{"d_model": 192, "d_mlp": 384, "activation": "swiglu", "positions": "rope", "qk_norm": true, "init": "orth", "beta1": 0.95, "schedule": "wsd"}
MLP neurons of a small language model. Each row is named by its layer, matrix (down: output weights) and neuron, and shows model dimensions 48-143. Each number is 128 + 32 x the weight over its row's rms, rounded and kept within 0 to 255. A neuron's up and down rows have the sign that makes its largest values positive.
A block is one neuron, or neurons of one layer that tend to fire together. After each block is what it responds to, as a language model described it from the Wikipedia text at the highest values.

L10.down270 [109 134 101 104 173  78 135 121 180 159 109 151  64 143 133 201 105 139 115 174 144 131 121 110 126 138 125 115 123 179 177 158 124 139  55 150 142 147 161 142 137  98 137 143  89 137 129 110 111 117 124 101  93 161 110 190 138 118 170 131 135 201 101 112  96 168 205 144 142 125 104 100 178 110 105 115 159 100 117 166  66 113 192 165 127 133 137 115  69 137 183 120 134 131 140  79]
L10.down298 [110 155 100 107 209 114 115 163 153 215 160 141  73 116 174 179  95 113 172 121 197 181 109 128  94 174 109 127 131 174 127 107  49 166 127 138 161  92 131 111 145 112 155 104  94  92 147 149 114 152  64 180 128  98 169 166 154 147 169  91  55 118 106  87 114 130 164 174 105 136 123 107 103  82 111 140 107 139 125 167 111  99 132 104 137 128 121 116 106 128 102 102 130  83 130  90]
Table row endings

L10.down51 [127  98 138 103 125  78  96  82 142 143 149 134 170 141  48 131 130 126 145  82 136 140  87 144 122 126 156 170 144 124 126 162 148 163  91 117 124  69 114  92 113  93 120  80 127  89 111 125  71 211  78 110  86 168  89 108 180 203 125  97 134 161  54 121 148 155  70 126 114 114  92  93 114 112 164 140 137  82  97 138  41  95 104 165 119 156  94  96 122 157 143 169 152 115 137 113]
L10.down137 [ 85 176  64 173 145 183 111 191 122 172  96 175 177 116 140 133 140 135 147  90 127 119 112 143 121 109 141 113  65  78 138 183 150 123 105 129 172 119 138 181 101 152 141 108 156 160 146 144 160 104 140 179 117 112 127 163 127  43 138  89 164 110  96 141 170 100 156 158 139  83  68 115  93 103  97 115 150 107  73 153 121 150  98 145 102 132 111 146 121  96 126 195 118  95 154 136]
Word-opening subword fragments

L10.down129 [152 192  99  81 107  80  76 116 124 129 129 171 174 206 134 122 106 170 173 156  79 112 115 117 139 148 119 149  71 125  90 102 126 138 142 101 135 136 126 106 109 102 171  65 175  98 121 105 147 167  46 159  70 124 155  68 106 139  91 146  93 120 111 150  79 125 133 112  81 147 127 162 155  87  92 131  94 123 110  87 104  81 104  91 175 126 147 113 109 156 137 127 101 190 152  99]
L10.down131 [ 93 150 120 162 197 149 161 130  69 172 146 134 129 171 129  47 147 102 175 101  86 141 163 109 193 110 136  95 115 124 191  84 142  44 202 112 136  87 156 129 127 199 113 151 107  61  88 100  99 125 107 142 143  84 178 149 145 124 153 134 156 159 124 146  92 131 136  97 113 152 121 172 155 132 106  92 103 118 128 144  99 126  63 134  92 186 174 151 131 135 104 128  96 190  57 152]
Repeated-word inner pieces

L4.down126 [118  99  95 130 123 176 117 110 171 142 117  45 118  79 117 125 130 147 130 109 166 115 104 216 146 137 186 125 219 100 100 164 134 147  79  97  87  91 147  82 137 125  94  78 171 173 145 136 133 157 128  81 136 129 163 165  32 108 126  46 126  60 129 143 144 128 106 136 160 125 168 102 157 132 114 111 111 127 134 143 150 136 121 151 153  70  94 166 112 101 116 142 134  70 137  91]
L4.down179 [ 56  96 133 117  72  81 100 132 135 120 111  91 106  93 138 103 178 147 136  78 163 133 127 172 205 114 147 154 164  83 115 140 122 150  70 162 142 130 150 119 145  89 127 136 150 164 131  98  87 160 145  75 146 119 125 166  66 125  94 119  51 119 119 109 131 115 145 157 144 169 131  94 163 124 111 120 131  86 141 182 137 128  98 176 198 154  63 161 142  99  84 142 155 102 128 103]
L4.down200 [ 57  22 152 113  80 135  86 126 117 142  98 112 117 102 175 144 157 157 132 106 132 135 148 155 167  94 208 114 186 140  88 150 105 177 152 179 154 116 117 105 131 128 110 122 162 172 136  97 143 125 130  64 151 111 130 140  87  97 131 137  80 102 140 139 127 121 112  78 144 130 117  95 122 128 125 139 114  77 131 180 107 138  94 145 131 137 104 111 139  90 118 147 129  73 155  72]
L4.down204 [ 96  44 129 121 124 139 113 129 117 107  86  97 147 101 152 124 194  88 135 124 119 114 139 191 155 125 174 153 172 112 124 202 122 165  92 126 155 117 119 108 152 101 106 163 162 134 161 141  69 115 111  60 111 121 124 139  75 114  98  64 121  91 125  88 140 150 139 158 159 118  95  97 190 126  73  73 165 134 125 176  91 150  65 144 178  92  66 150 113 114 123  62 140 124 140 120]
L4.down225 [ 49  42 141  77  88 154 120 133 143  84 108  76 135 102 110 120 160 104 123  95 145 125  78 142 171 144 177 112 140  76 121 162 111 130  88 139 131 104 156 112 135 123 123  76 201 131 140 116 125 160 122  66 114 155 121 180  59 113 145  82 117 116 169 124 132 174 114 144 137 120 143  93 135 117 147 104 142  95 104 140  78 142  70 158 158 147 101 147 125 101  34 121 166  87 139  95]
L4.down254 [ 96  47 106  85  99 210  95 153 116 117  77 125  81 154 131 132 190 128 135 152 131 130 134 104 148 100 113  74 121  56 162 105 116 147 112 107 139  99 110  41 146 112 121 176 105 157 113 112 126  98 135 108 104 112 168 158  87 133  93 110  91 156 109 106 173 112 154 135 162 140 158 115 139  93 179 112 140  93 149 167  46 116 148 137 114 126 169 144 106  90 137 147 141  90 138  60]
L4.down316 [ 90  40 122  83 126 130 122 125  87  93  97 177 105  82  60  97 116 160 162 144 101 180 122 180 158 160 173 146 166  75 120 177  71 122  92 136 127 133 135 123 101 115 159 124 171 135 151 131 106  92 101  98 127 115 140 150  83  93 122 133  93  89 119 153 135 172 129 133 145 123 128 141 193  70 169 116 129 123 115 151 117 136  82 184 160 126 109 134 126 111 121  97 164 104 108  89]
L4.down379 [ 60 110 106 110  93 103 132 140 105 102 179 197 141 111 169 139 113 122  68 161  92 183 138  83 116  91 145 140 151 114  99  88 122 146 120 145 119 181 109 132  75 103 199 113 168 135 107  97  74  39  71 156 133 117 184 120 145 138 119 175 194 125 117 101 128 176 139  80 121 142 132 127 109 108 188 149 172 131  81  75 151 151 156 169 189 146 139 149 151 107 128 125 105 126 209 164]
Name-initial word fragments

L4.down37 [ 96  98 104  58 155  86  96  74 129 154 102 170 132 138  90 104 160 135 122 127 160 144  76 102 113 195  73  74 128 118 132  95 174 146 138 180 160  94 122 123 157 183 147 106 132  99 133 196 108 150 119 120 130 101 113 146 156 142 178 133 142 170 120  95 137 132 163  91 106 163 139 131  90 145  96 145 155 130 123  92  76 161 102 161 159 106 145  97 100 159 107 126 109  97 142 119]
L4.down195 [163 146 119 167 147 157  68 140 134 139 104 141 175 102 113 146 158  93 122 113 112 135  67 133 148 187 134 152  79 129 118 157 179  79 115 175 159  94 182 123 122 141  93  95  94 184 105 163  85  66 161 105 162 165 100 180 137 142 132  85 159 121 111 123 103 147 150 168 166 120 137 136 139 128  97 166 151  82 132 100 156 198 210 178  99 150 154 112 107 151 125 124 140 124  80 186]
L4.down207 [ 92 123  67 122 168 135 130 105 123 126  79 103 150 125 143 110 141  79 149 140 144 143 179 105 115  78 115 122 139  96 146 140 175 128  75 120 133 138  52 163 109 111 132 135 164 157 150 121 148 112 146 122 166 119 146 212 118 113 104 156 156 136 139 103  90 110 119  73 209 125 182 148  83 161 123 134 149 145  68  76 198 154 107 166 147 141 137 133 129 122  87 142 147  75 143 180]
L4.down239 [143  95 133  94  92 109 130 176  84  76 172 108 148  88  62  82 159 160 133 206 137  88 144 182  89 172 108 125 150 127 139 192  88  94 152 111 120 162 124 161  94 126 113 119 132 111 108 103  87 148 106 115  69 139 135 118 170 141 135 130 117 106 142 121 119 136 105 116 142 131 100  81  95 143 182 112 110 103  44 172 183 114 125 112  91  88 135 123 141 101 138 107 188 115 132 133]
L4.down282 [110 171  95 165 152 163  86 122  67 158 132  88 147 136 154 147 127  91 163  97 125 156 159  76 112 140 131 116 101 177 143 115 124 186 104 140 125 124 121 114 138  92 142 129  91 125 187 121 125 101 119 132  98 139 148 114  51 137 180  94 191 171  78 171  99 165  92  85 140 160  66 122 128 218 148 164 130 123  92 168 100 191 179 142 113 116  94 151 119 168 139 143  81  97  69 133]
L4.down295 [142 143 152 131 130  96 113  73 134 124 127 127 124 106 104 197 165 120 121 146  83 142 110 132 147 115 179 119 117 144 143 143 162 105 134 104 125 195 130 152 137 126 195 155  99  76 155 155 102  94  77 102 136  87 165 167 178 101 146 140 196 113 184 133 126 130  71 170 112 169 129  77 142  92 165  95 165 102 117  82 111 117 178 202 134  81 107 193 173 121 189 148 125 117  89 141]
L4.down355 [159 122 113 130 149 154 148 131  73 154  86 113 170 133 156  42 153 160 133 124 183  87  99 113  78 108 158 105 157 129  89 123 198 158 116  88 103 114 110 155 121 122  60 129 106  87 115  65  89 165 164  93 197 102 159 165 116 152 153 145 139 114 150 105  47 115 128 123 155  96 150 155 129 111  55  84 175 134 148 131 124 155 162 150 128 151 161 104 116 136 117 143 105 118 151 114]
L4.down380 [119 139 163 135 163 211 154 155 162 130 149 167 139  63 156 106 117  64 161 161  87 153 164  85 120 115 149 124 103 116 123 143 168  70 125  94 144 105 162 139 129 118 169 130 134  85 123 143 141 158  89 132 152  53 127 134 109 153 162 108 124 170 150 130 128 147 139  76 118  87 164 137 131 116 125 188 121 151 120 132 114 110 173 143 127 130 139 131 104  72 139 102 132 133 176 133]
Row-ending line breaks

L4.down16 [128 188 157 157 134 130 185 142 124  93 159 107 143 153 132 135  97 187  80 147 161 163 187 149 113  90 157  91 138  55 201 150 131 129 235 111 121 113  91 117 146 161 128 112  80  99 105 112 167 130 124 141  71 134 155 134 114 167 112 128 161 176 149 173 161 195 168 194 138 101 112 179  28  96 131 107 120 132 125 162 107 124 108  90 112 121 124 103  96 168 134 134  66 179 122  94]
L4.down117 [143 177 127  91 112  60 103 161 111 150 122  91 184 121 133  98 174 135  99 172  75 166 138 130 157 141 153 129  89 135 187 121 130 162 140 128  85 129 145  54 103 192 188 176 177 175 113  88 136  98 151 138 144 157 103 125  74 161 174 110 145  98 143 150  86 124 181 122 147 142 125  66 141 119 113  95 127 155 180 149 107 116 183 169 120 182 144 157 141 129 100 188  86 107 137 129]
L4.down149 [114 203 124 112 180  86  93 160 182  98  52 144 140 105 133 172  83 116 146  78 185 140 146 181 152  77  92 121  40 130 154 132 149 159 105 173 121 171 141  94 151 120 184 141  60 111 105 154 149 134 116 169 126  89 147 116 103 141 114 105 109  73 139 157  92 168 115 165 116 128 133 143 135  83 163 112  99  99  99 187 152 107 179 151 157 120 126 133 124 106 124 124 127 131 151 187]
L4.down196 [166 119 122 150 123 134 121  91 151  60  97 108 159 103 136  56  78 146 148  92 140 122  92 155 167 149 112  55 157 123 146 139 150 120  91 157 118 109 147 134 114 108 124 150 161 128 174 105 131 113  90  73  73  73 228 115  90 156 167  93 113  94 156 127 132 144 115 124 154 170 179 100  44 156 109 115  90 128 143 105 155 149 103 158 157 114 106 137  86 141  95 141  69 119 120 116]
L4.down197 [ 75 167 108  96  79  55  83 145 109 108 130  88 102 126 150 168 136  97 142 147 140 134 129 107 152  83 138 125 138 108  77  97  85  71  76  85 115 113  63 107 160  88 137 153 145 120 115 152 166 119 122 192  98 125 107 133  87 121 111 151 102 115 165 147 174 114 155  97 116  76 121  91 239 155 147 126 165 131 128 173 113 164 109 139 176 165 201 103  76 137 143 118 178  99 156 128]
L4.down264 [124 149 113 124 106 127  85 125  76 121 133 126 160  67 216 139 138 137 149 100 123 153 201 105 152 147 119 101 140 154 172 113 108 102 170 112 133 160 149 142 154 126 131  68  44 146 156 134 135 144 134 111 189 147  97 151 139 184 143  49  79 167 105 132  79 204 145 183 154  99 111 121 164  92 114 155  98 108 136  99 106 127 185 155 119 116 126 194  85  92 173 155 153 103  94 161]
L4.down281 [108 155  87 190 142 159  80 163 129 114  86 153 136 108 120 116 156  99 133 108 120 154 123  69  95 136 163 146 102 127 145  87 139 114  41  78 112 115 155 126 118 152 157 142 175 174 106 112 182  80 108 107 126 132 137 132 147 110 102  90 155  48 105 120 131  91 143 141 202 103 104 161 202 136 140 186 142 100 179  74 124 177 129 170 196 116 107 122  98  71  64 155 175  78 147 168]
L4.down285 [158 168 101 123  87 162  69 124  68 157 118 157  90 115  60  71 101 136 125  57 118 129 143 127 168 136 137 157 148 171  98 167 144 102 146 171  95 174  92 162 129 130  65 124 152 148 169  73 170 159 119  86 126  95 139 140 178 110 164 114 145 123  68 112 118 151 116 126 170  74  97 102 130 110 132 154 191 150  78 115 111 112 124 108 112 111  65 117  99 179 111 130  73 101 109  88]
Word after named subject

L3.down82 [138  99 139 105 160  69 173 113  76 128  30 113 161 136 113 108 171 157 126 113  94 144 127 146 150 119  98 113 140  91 101 173 154 147  98 159 147 153 107 132 168  78 170 141 152 144 107 126 140 143 138 116 134  53 137 191 112 148  86 109 138 161 166 178 123 104 104 128  65 123 162  58 113 114  90 122 127  92 163  87 185 158  93  99 151 174 173 121 124 122 134 138  55 127 183 102]
L3.down123 [110 174 184 104  82 140  96 101 134 164 139  96 136 124 152  96 144 130 146 134  70  88  97 120 131 167 140 160  74 123 194  96 108  97 137 155 149 122 154 123 176  93  75 217  90 182  89 146 117 141  81 118 184 143 139 177 143 106  94 108 123 157 163 136 149 103 115 151 100 153 129 122 147 176 116 144 149 139 115 160 149 146 177 134 162  91 116 126 151 187 190 157 125 101 108 138]
L3.down147 [183 157 144 170  76 110 143 153 114 179 133  88 141 172  92 122 162 190 149 145 202 132  99 180  90 153 148 168 168  62 134  94 146 143 186 111 117 179 106  97 132  53  97 135 158 129 103 135 147 130 123 154  85 115 117  96 155 102 186 167 173 107 198 160 103 126 137 155 121 139 134 147 154 128 139 153  73 135 143 129 129 110 132 112 161 138 150 131  76  83 111 150 147  66  57 140]
L3.down259 [122  90 162 111 111 102 119 118 146  94 117 112 160 163 111  99 117 175 134  74 143 103 107 134 117 100  96 172 140 125 120 159 122 121 170  98 138 123 139 100 111 109 118 139 105 156 130 155  77 203 117  86 153 143 107 181 115  95 103 103 133 157 213 184 160 116 124  99 107 100 110  99 157  92 158 131 144  99 152 165  80 152 127 132 134 149 117 114 140 113  77 181 123  87 131  75]
Capitalized word-initial fragments

L4.down12 [159 174 150 103 150 132 161 152 102 137 146  92  88 150  94 121  94  97 126 150 149 150 118 116 182  96 109  61 123 165 187 144  51 102 135 125  86 158 160 185 104 153 202 146 123 137 124 138  64 161 142 182 100 107  67 140  96 112 139 117 106 101 126 145 133 153  85 123  70 145 170 147  87  70 130 146 125  95 128 150 150 147 157 177  84  89 134  84  77 119 116  85 146 160 144  99]
L4.down124 [161 143 170 174 154 117 126 174 127  91  87 126  49 109 162  99 133 100  80  99  61 111 112 221 137 145  92 153  79 123  69 192 112 108 116 134 140 201 108 157 142 135 166 152 162 119 108 137 142 109  84  96 111 124 129 119 131 186 162  90 137 174 153 115 145 150 115  80  88 171 141 125  97 144 211 147 114 120 100 126 125 141 196  84  71 113  84 160 153 116 162  96 139 143 148 136]
L4.down144 [114 104 112 142 113  83  93 106 119  84 148 159 123 132 106 122 146  84 164 107 132 127 151 129 130 177  52 180  82 173  60 153 156 147 158 115 125 149 151 102  63 174 124 123 125 119  96 150 130 132  83 126  63  98 141 117 115 116 118 137 155  93 137  77  75 124 145 136 137 119 118  94 118 113 122 108 120 116  89 146 162 106 177 136 125  72 157 134 193  70  98 129  86 110 139 158]
L4.down147 [ 95 130 143 115 121 123 138 131 140 137 168 148 153  98 168 146 147 167  81 101  68 132 162  80 115 119 145 110 159 119 103 193 107  52  99  88 152 108 193 179 107 144 144 101  63  66 125 102 155  90 127 177 106 167  77 146 152 142 145 122 108 162 130 147 134 196 167 116  33  81 151 183  72 169 155 160 114 118 118 103 111 156 153 150 124 149 140  98 131 175 155 144 164 121 106 116]
L4.down188 [183 143 112 124 151  91 105 105 149 119 174  80 100 157 112 103 125 148  85 117 107 159  86 124 148 107  92 162 106 132 106 132 120 130  84 132  82 169  69 114 128 113 135 156 151 187  88 121 171 101 133 112 113 120 118 113  91  92 166 176 185 110 129 158 179  90  89 125  87 102 133 150  90 133 112 120 144  86 145 161 119 106 148 165 100 172 143 138 185  86 109 142 117 161  77 114]
L4.down215 [103 158 138 195 122 113 117 107  86 133 157  97 158 134 146 146 112 110 112 115 105 119 101 121 100 211 180  94 116  87 118  62 144 111 134  97 120 197 127 123 115  82 127 147  85 110 188 182 151 135 198 118 160  79 121 103 162  98  79 139 152 149 109 144 167 142  83  94  85 106  61 108 161  37 124 129  91  47 100 114  92 125  97 128 143 138 159 125 125 113  77 192 102 102 210  93]
L4.down235 [128 105  61  79 122 139 118 162  95 163 172  80 177  72 102  71  62 118 111 118 153 122  98  93 139 163  90 138 106 126 109  78 136 138 143 202 141 167 101  94 136 131 227 133 135 106 155 192  94 163 106 122 140 133 115 107  71 189 127 112  67 163 131 122 148 136 161 136 162 156 116 162 144 163 193 101  67  99 169 112 139 142 145 159  75 140 124 146  78 129 122 151 102 156  91 157]
L4.down255 [111 128 146 158 255 161 200 118 138 163 133  59 117 153  62  90  84 141 100 123  87 126  89  83  60 178 168  83  94 135 107 104 133 114 141 168 151 168 136 138 148 136 174  99 144 138 156  98  63 117 124 149 144 126 112 193 127 167 126  91 135 129 164 173 137 167 119  90 100 158 125 161 142 127 146 101 147 110 121 157 149 140 138 199 115 151 140 121 148 111 145 146 151 122 131 166]
Infobox coordinates and units

L3.down2 [169 137 166 136 161 147 171 135 125 114 133  82  74 135  34 126 139  90 131 135 155  81 140 124 171  64  97 151 173 144 169 153  52  78 150 136 111 169 129 138 157 129 146 116 133 115 138 132  96 109 142 168 123  76 138 171  48 116 111 122 149 108  68 176 101  75 111 175 124 128  68 101 135  97 108 118  52 111 123 115 120 130  89  99 105 135  99 162 128  90 157 141 139 130 121 132]
L3.down157 [ 98 140 179 202 138 135 196  69 151  92 174 157 107  92 141 102 161 107 119 151 154 133 128 111 155 165  58 145  76 110  90 168 141 151  60 101 154 169  70  65 162  85 128 173 141  93 202 114 175  93 109 151 137 124 145 159 128 124 123 187 166 157 162  96 100 162 103  96  74 138 169  97 139  77 106 124 140 158 132 122 153  86 163 146 140 108  87  88 133 113 123 194 102 122 101 170]
L3.down192 [ 81 132 162 116 164 147 201  58 146 151 150 133  93 159 161  96 179 110 115 127 145 136 139 106 125 168 136  93  98 165 102 138 166  68 107 174  81 123 149  89 109 119 158 132 119  67 146 182 159 144 123 175  79 128 164 118 158 155 131 137 158 138 128 139 118 125 142 188 133 168 153 112  74 211 157  30 175 173 119 174 126 133 104 129 144 165 134 156 121 122 182 116 131 133  89  82]
L3.down203 [162 118 152 162 166 129 153 118 152  98 114 154 139 135 164 137 182 112  92 120 158 109 101 120 180 158  96 114  63 115  84 159 128 100  78 140  83 205 141  80 138 144 183 180 140 116 130 191 152 155 136 172  87 163 147 121 155 124 130 112 183 127 135 128  91  95 115 143  92 114 109  76 178 141 153  86 164 153 152 115 142 135 114 123 129 110  93 117 148 142 173 147  96 153 109  60]
Main verb after subject

L10.down95 [162  55 103  86 131 144  91  94 160  55 126 100  91 113 199 152 135  89 108 130 141 115  62 162 118 139 119 174 170  71 177 181 132 174 156 127 125 159 122 146  81 101 103 121 124  94 139 199 115 142 185 203  89 146 128  78 101 112 130  69 106 147 141 108 125 149  70 115 140  93 145 112  81 137 152  84 161 101 132 191 108 174 180 151 120 105 153  87 164 120 103 138 167 158 183 104]
L10.down345 [150 180  50 152 152 117 111 114 143 120 139 108 156 166 138  54 139 123 103 180 179  89 106 138 139 157  80 164 145  39  68 117 167 106 123 146 126 107  97 118  88  80 145 137  95 153 113 129 169 105 144 122 150 179 172 108  84  90 135 168 119 158 131 152 106 176  87 139 117 125  87 159  71 119 136  46 129 147 122 154  94 115 172 138 147 135 171 160 192 136  92  90 115  89 156 154]
Before another number

L3.down144 [110 153 104 127 176 162 117 153  98 160 138 120 115 129 133 165 172 112  92 181 103 164 120 159 161 181 159 113 123 136 142  68 135  88  83 116  72 157 115 158  69 180 100 109  97 124 142  57 182  90 152 123 140 136 193 133 150 199 153 169 185 138 149 125  88 108 123 155 128 104 111 103 109 123 158 128 126 104 105  68 164 103 136 117 135 180 170  83 143 141 167 120 215 130 149 162]
L3.down223 [171 124 171 148 195 122 128 148 117 158 135 195  91 109 145 156 178 140 145 152  85 111 117 152 161 157 139 129 110 123 168 141 163 110  86 164 145  86 161 105 139 178 235 120 106  58 137 133  75 136 135  99 177 162 114 122 129 138 149 123 129 148 154 122 123 125  82 137 124  81 149 164 124  73 156 156 147 127 139  92 128 154  76 145  75  98 123 131 116 125 173 103 170 145 101 164]
L3.down334 [161 120 115 134 135 126  96 140  62 128 104 143  93 173 123  98 174 134  99 155 146 126 147 168 113 120 145 119 110 129 142 167 152 120 141 148 144 193 168 152 143 121 169 186 121 125 165 150 135 159 135 170  98 157 104 133 131  51 153 124 152 174 158  96 130 129 112 153 155  86  99 128 175 111 172 151  97  87 130 176 129 164 125 131 127 177 181 133  83 137 124 109 153 114  80 115]
L3.down372 [120  78 135 129  86 112 105 112  80 100 135 103 141 107 142 196 154 169 148 136  72 133 141 103 199 109 124  76 115  80 101 136 136 134 152 167 161 103  80 170 136 168 160 181 113 137 123 169 155  58 135 148 137 105  56 138  76 143 174 140  64 156 114  95 107 123  85 124 126  73  87 174  66  98  62 113 162 110 149  91  83 158 169 113  68 103 143 124 158 141 136 130 163  80 109 156]
Infobox/table field separators